MLP neurons of a small language model. Each row is named by its layer, matrix (up: input weights) and neuron, and shows model dimensions 0-63. Each number is 50 + 10 x the weight over its row's rms, rounded and kept within 0 to 99.
After each neuron's rows, "fires on" lists the tokens most often at its 100 highest values on Wikipedia text that the model never trained on. A number after a token or word is its count.

L7.up151:42 63 56 38 48 51 49 38 48 49 38 46 51 39 49 40 71 52 44 53 42 59 51 69 49 56 54 47 36 38 53 60 51 54 40 47 51 53 68 56 54 54 46 54 45 57 45 64 59 76 54 44 57 39 71 48 54 43 38 43 54 50 61 45
fires on: "m" 38, "l" 26, "ep" 21, " of" 5, "f" 4

L5.up334:59 54 58 68 46 54 53 53 35 44 50 50 42 39 21 69 55 37 51 53 25 57 52 60 63 41 71 49 48 55 56 49 58 50 54 52 71 51 39 53 48 42 47 64 50 63 51 45 61 52 52 40 37 39 63 50 51 55 47 48 58 39 52 21
fires on: " The" 34, " Con" 7, " An" 6, " K" 6, " the" 6, " A" 5

L7.up260:48 48 42 55 40 44 43 51 48 59 38 48 39 51 22 51 54 58 60 41 40 39 30 50 67 52 54 67 59 51 45 60 36 56 56 33 64 54 58 52 62 62 66 70 56 27 39 51 52 53 45 34 55 53 59 41 59 37 52 48 42 65 52 58
fires on: "el" 32, "ra" 18, "ard" 13, "os" 7, "ol" 7

L4.up381:47 63 34 42 35 51 46 48 52 54 49 58 55 56 49 61 38 48 44 38 46 56 58 41 39 31 59 66 47 53 40 66 51 59 37 43 43 36 48 44 73 45 51 35 48 49 51 59 48 56 54 61 35 45 43 59 50 48 42 69 44 57 48 45
fires on: "\n" 48, ")\n" 45, " |\n" 7

L5.up366:51 67 54 49 63 50 43 57 59 36 42 60 51 36 45 39 30 66 33 67 42 54 52 55 47 37 60 45 51 47 58 42 46 40 60 35 53 38 36 44 57 45 55 51 56 62 56 69 43 64 52 50 55 53 46 43 47 20 44 62 64 46 54 44
fires on: " he" 16, " also" 15, "pp" 13, " app" 12, " f" 10, "F" 9

L4.up560:52 45 58 58 36 65 60 60 34 45 57 46 53 27 34 60 45 35 51 51 59 61 49 77 45 35 46 46 43 48 49 47 61 55 53 64 55 56 49 41 59 50 47 54 51 49 52 40 58 61 58 45 37 42 64 44 27 45 42 62 60 56 51 29
fires on: " A" 36, " (" 14, "==\n\n" 11, " An" 9, "===" 6

L5.up609:16 56 41 47 69 44 26 50 68 19 46 35 46 52 61 59 55 69 42 22 55 51 56 37 59 35 48 33 51 50 55 48 39 45 57 68 43 48 45 40 51 42 47 54 43 56 56 61 54 44 51 49 59 53 59 43 47 42 56 62 56 46 69 51
fires on: " w" 23, " app" 16, " —" 14, " |" 13, " c" 5, " d" 5

L4.up43:61 44 65 51 33 56 51 45 62 66 50 45 53 34 36 45 43 41 47 47 56 53 54 61 49 66 32 67 47 53 51 64 45 60 50 60 47 52 48 54 65 55 49 47 63 27 56 51 38 46 50 65 39 43 47 41 37 46 43 61 69 61 46 46
fires on: "===" 58, ":" 15, " =\n\n" 7, "==" 4, "-" 4, "==\n\n" 4

L8.up600:36 44 38 67 59 51 58 60 53 42 41 51 54 29 42 53 36 71 45 61 57 54 38 60 54 41 47 36 51 42 55 41 48 64 47 46 61 55 28 28 55 40 64 63 51 54 52 41 40 40 45 57 43 64 47 53 39 56 48 53 44 62 56 61
fires on: "pr" 13, " bec" 13, " sec" 12, " had" 11, "p" 7, "c" 7

L7.up637:45 59 52 41 39 47 65 55 53 41 48 62 41 65 51 47 39 56 39 51 46 49 46 52 46 59 49 44 51 46 50 66 47 55 42 57 54 37 54 53 55 47 58 59 56 53 45 54 47 53 50 50 69 45 55 34 68 28 44 58 35 44 53 32
fires on: "el" 29, "b" 14, "er" 12, "ie" 8

L4.up439:46 45 38 49 48 59 37 65 39 67 49 50 43 51 55 43 57 65 53 47 51 45 51 46 58 57 64 42 54 31 51 62 47 54 79 59 23 46 44 45 45 64 55 56 56 39 44 50 49 34 59 51 32 50 52 39 47 40 63 54 57 74 37 62
fires on: " her" 13, "-" 12, " is" 10, "=" 9, "ur" 5, "her" 4

L7.up133:31 55 34 57 35 67 50 56 43 61 48 55 35 42 44 42 34 61 46 49 49 52 51 47 42 30 33 46 45 40 63 60 43 65 52 49 41 49 43 38 50 63 40 52 46 51 45 45 57 45 40 32 40 55 42 52 33 46 55 64 62 64 61 43
fires on: "c" 46, "s" 12, "b" 12, "g" 11, "p" 7, "cc" 7

L4.up229:39 41 35 50 45 52 34 49 66 48 49 51 47 43 55 35 26 56 36 53 50 38 55 46 52 45 57 46 63 45 61 53 47 43 57 56 51 33 47 54 55 39 54 45 59 41 72 58 41 77 37 52 44 65 48 45 61 40 57 49 42 53 66 39
fires on: " =\n\n" 31, " also" 21, "iz" 15, "pp" 14, " app" 5, " team" 4

L8.up397:55 59 44 55 37 56 39 54 43 63 56 50 34 48 50 57 47 32 71 62 36 58 40 49 49 64 64 66 43 41 50 70 40 51 56 50 40 50 77 52 52 41 51 41 61 55 42 45 41 40 60 62 35 39 49 32 46 39 48 50 39 42 24 42
fires on: "al" 41, "if" 13, "ap" 8, "ific" 7, "ol" 7, "u" 6

L5.up347:42 41 37 39 34 42 24 38 56 59 43 48 53 47 79 51 52 41 49 72 45 42 64 10 39 56 50 51 52 52 43 42 45 52 41 71 32 47 59 35 60 59 50 48 47 42 44 70 54 37 43 58 52 67 55 34 44 52 50 50 47 47 49 56
fires on: " us" 17, "form" 11, "s" 8, "ed" 8, "duc" 6, " is" 6

L7.up379:55 67 33 57 42 37 50 37 40 56 24 51 55 44 60 43 63 73 44 45 30 54 48 41 52 59 45 63 61 37 51 58 57 67 38 60 51 41 56 56 57 58 55 68 48 59 49 73 50 55 60 61 49 52 53 41 74 42 60 42 28 43 43 46
fires on: "in" 29, "ie" 16, "ad" 11, "ell" 8, "ate" 7, "el" 7

L4.up604:48 44 38 58 53 56 31 59 49 48 53 57 54 21 53 56 50 46 32 52 54 41 46 35 39 42 53 64 57 52 49 49 41 50 58 49 64 38 36 46 56 45 38 49 60 48 54 43 42 48 59 57 44 62 41 36 56 34 49 63 56 62 55 33
fires on: " =\n\n" 35, "P" 33, "pp" 10, " app" 10, " P" 6

L8.up345:43 53 40 44 34 64 45 46 64 61 45 59 27 59 47 37 62 57 74 38 54 48 44 49 69 41 46 53 47 48 55 59 54 55 26 44 52 44 44 51 49 54 54 54 63 33 49 50 43 60 45 44 53 33 54 49 43 48 59 54 43 54 50 42
fires on: "p" 44, "ch" 18, "b" 8, "ol" 8, "ra" 6, "u" 6

L8.up277:60 47 47 54 45 49 45 55 44 66 39 55 45 44 49 42 40 52 47 42 58 62 42 57 60 31 51 68 56 38 53 64 46 55 28 64 48 55 52 44 60 41 55 67 52 40 53 63 41 30 49 38 58 60 51 59 35 36 55 39 37 72 65 47
fires on: "ong" 19, "ol" 17, "ng" 13, "he" 7, "1" 5, "u" 5

L7.up416:34 53 49 47 47 45 45 68 56 45 53 33 49 48 49 54 44 55 33 26 52 43 56 60 46 52 48 45 47 35 57 59 65 44 37 41 36 45 59 58 50 62 47 53 55 59 46 63 48 46 45 63 57 39 46 24 27 38 52 64 58 61 55 53
fires on: "p" 24, "ep" 24, "ap" 19, "vel" 15, "act" 5, "pp" 4

L7.up285:49 57 34 54 54 63 44 61 42 62 45 56 46 39 60 59 52 54 60 63 44 38 52 58 45 35 43 53 54 43 59 62 35 70 57 46 58 51 61 50 49 50 51 53 56 47 47 51 62 61 49 30 47 66 54 33 56 43 45 59 44 46 36 46
fires on: "g" 43, "ib" 21, "im" 19, "ag" 9, "ig" 7

L8.up529:36 66 50 41 20 50 60 43 54 55 50 40 49 69 40 57 42 47 48 43 40 44 52 38 53 40 49 47 56 58 52 52 59 63 48 60 42 44 54 52 53 47 50 59 67 42 54 60 38 61 44 47 48 44 50 38 67 55 50 56 23 42 19 40
fires on: "al" 15, "er" 13, "ect" 11, "b" 11, "el" 11, "ur" 9

L8.up131:50 68 45 53 39 55 51 56 44 46 44 55 51 62 57 45 51 52 57 46 48 52 46 35 52 23 53 67 57 39 56 72 54 60 56 55 51 53 42 43 49 64 43 65 51 52 47 56 55 62 53 52 48 53 39 34 53 63 49 58 51 33 23 53
fires on: "ad" 52, "ib" 21, "ess" 21

L7.up409:55 52 44 49 48 52 67 54 43 43 41 53 42 44 37 51 43 52 32 34 48 49 54 53 44 51 37 61 31 52 50 60 47 48 65 26 53 58 46 67 45 64 54 58 65 69 51 48 57 52 26 52 54 41 67 44 54 39 41 59 59 48 54 46
fires on: "t" 23, "g" 20, "f" 16, " f" 13, "at" 10, " F" 4

L5.up530:54 46 42 34 33 48 52 50 51 50 52 51 60 56 58 53 52 52 44 51 46 36 53 45 40 50 52 60 47 58 42 46 52 48 53 57 47 73 48 51 46 63 41 63 47 55 95 56 48 49 52 59 45 55 50 45 51 53 56 51 68 42 58 48
fires on: "s" 29, "ing" 11, "ed" 9, "ation" 8, "ition" 5, "ess" 4

L7.up401:52 43 62 51 32 44 50 33 30 53 43 69 55 60 64 30 53 62 57 47 47 50 48 26 36 49 49 48 47 38 47 38 56 52 54 63 36 53 51 47 53 55 65 55 62 45 47 52 46 57 55 46 42 42 48 43 54 36 27 48 40 47 48 46
fires on: "y" 27, "s" 27, "ing" 17, "out" 6

L7.up362:28 46 47 40 54 58 45 65 40 55 56 51 50 53 39 40 53 59 50 44 45 60 55 47 26 49 49 45 27 39 57 38 34 35 42 59 57 52 53 45 61 61 49 51 54 47 35 59 46 63 49 33 58 64 35 21 48 58 40 62 39 44 45 45
fires on: "m" 63, "202" 19, "196" 8, "b" 4

L7.up49:34 49 36 46 65 53 68 47 48 48 34 59 52 51 43 51 49 58 37 29 51 45 50 48 45 32 61 43 37 55 49 48 43 52 34 47 45 56 45 71 56 38 53 52 58 66 46 68 68 42 43 47 54 44 54 33 50 36 39 52 43 58 63 50
fires on: "g" 50, "e" 41

L4.up463:20 38 29 30 49 48 61 41 55 45 42 60 69 55 69 46 45 44 55 46 56 57 53 39 33 46 35 68 46 45 37 49 34 57 25 61 32 37 59 42 67 60 48 42 57 46 48 50 39 37 38 60 59 67 48 46 48 51 40 69 40 57 60 72
fires on: "ed" 23, " on" 7, "ated" 6, "ased" 5, "ted" 5, " |\n" 5

L4.up58:43 58 54 47 31 59 44 53 49 56 54 49 54 71 55 50 62 63 48 55 59 55 31 44 44 58 55 41 29 36 66 58 35 50 63 50 53 49 45 58 43 50 67 69 59 49 57 54 49 32 64 44 35 71 54 61 36 35 56 52 41 64 56 43
fires on: "ary" 21, "ur" 14, "ain" 13, "um" 10, "-" 7, " he" 7

L7.up109:57 49 27 56 60 53 58 34 44 41 46 37 57 52 71 58 36 50 41 34 43 55 50 38 43 56 48 65 52 58 38 50 67 52 39 51 40 45 64 48 57 48 46 53 54 38 54 44 46 30 64 40 59 46 47 46 57 69 56 54 62 54 58 59
fires on: "ic" 76, "ice" 7

L5.up81:29 50 49 47 46 35 61 42 11 59 38 46 56 46 63 51 61 49 44 37 46 49 45 36 37 52 53 59 53 33 58 58 52 60 37 53 46 40 56 52 60 60 58 57 56 60 45 64 63 60 41 60 34 52 52 47 45 29 55 62 63 71 51 46
fires on: "ing" 73, "uring" 8, "out" 8, "ate" 5

L8.up158:46 56 40 52 14 53 33 62 54 41 43 43 36 49 63 63 55 52 56 61 36 62 54 47 61 48 59 59 35 44 48 49 69 56 51 33 30 51 58 42 54 44 72 50 50 31 50 61 42 62 50 58 46 39 57 64 52 50 49 52 33 53 37 41
fires on: "f" 26, "ol" 20, "ic" 10, "if" 6, "u" 6

L4.up270:43 61 52 58 55 74 43 53 63 36 55 35 41 43 44 64 51 55 50 68 30 57 47 66 50 33 50 40 60 52 54 52 48 54 49 65 51 43 24 63 50 42 58 50 49 53 58 60 51 54 48 50 48 46 56 46 42 40 39 55 30 54 27 35
fires on: " m" 33, " sp" 18, " pl" 13, " l" 5, " st" 5, " " 5

L7.up491:30 63 70 59 45 53 66 29 35 55 39 46 39 60 52 48 56 45 41 29 64 51 56 51 56 59 54 42 59 47 46 55 50 58 50 54 48 49 48 49 59 52 54 59 52 50 52 51 63 59 35 41 65 20 66 38 54 31 53 49 72 49 54 40
fires on: " |" 54, "%" 22, " of" 4

L7.up480:56 41 61 68 20 53 41 46 51 53 50 61 52 46 68 48 56 41 65 62 35 51 56 54 53 48 48 36 59 49 42 56 52 42 68 57 43 47 52 45 52 46 59 67 40 56 56 43 58 68 52 44 24 45 71 61 59 44 42 59 41 59 39 46
fires on: "al" 19, "s" 17, "y" 10, "m" 6, "l" 6, "L" 5

L8.up482:38 54 26 49 45 47 34 58 43 36 41 72 32 33 41 53 41 61 41 44 44 49 43 53 49 32 47 45 60 42 59 70 45 78 55 46 43 42 44 43 57 56 46 45 70 67 42 55 48 41 42 52 35 76 42 43 56 51 56 48 55 53 34 48
fires on: "ig" 30, " o" 17, "ib" 13, "im" 10, "ra" 5

L5.up386:47 56 59 56 42 72 38 57 54 39 44 33 43 41 57 58 61 44 67 67 41 44 43 52 43 29 43 46 57 57 58 64 52 58 34 69 47 51 60 41 59 65 40 53 59 48 61 47 47 53 54 60 42 47 56 39 62 30 59 60 35 61 40 40
fires on: " (" 29, " f" 17, " l" 10, " " 10, " |" 7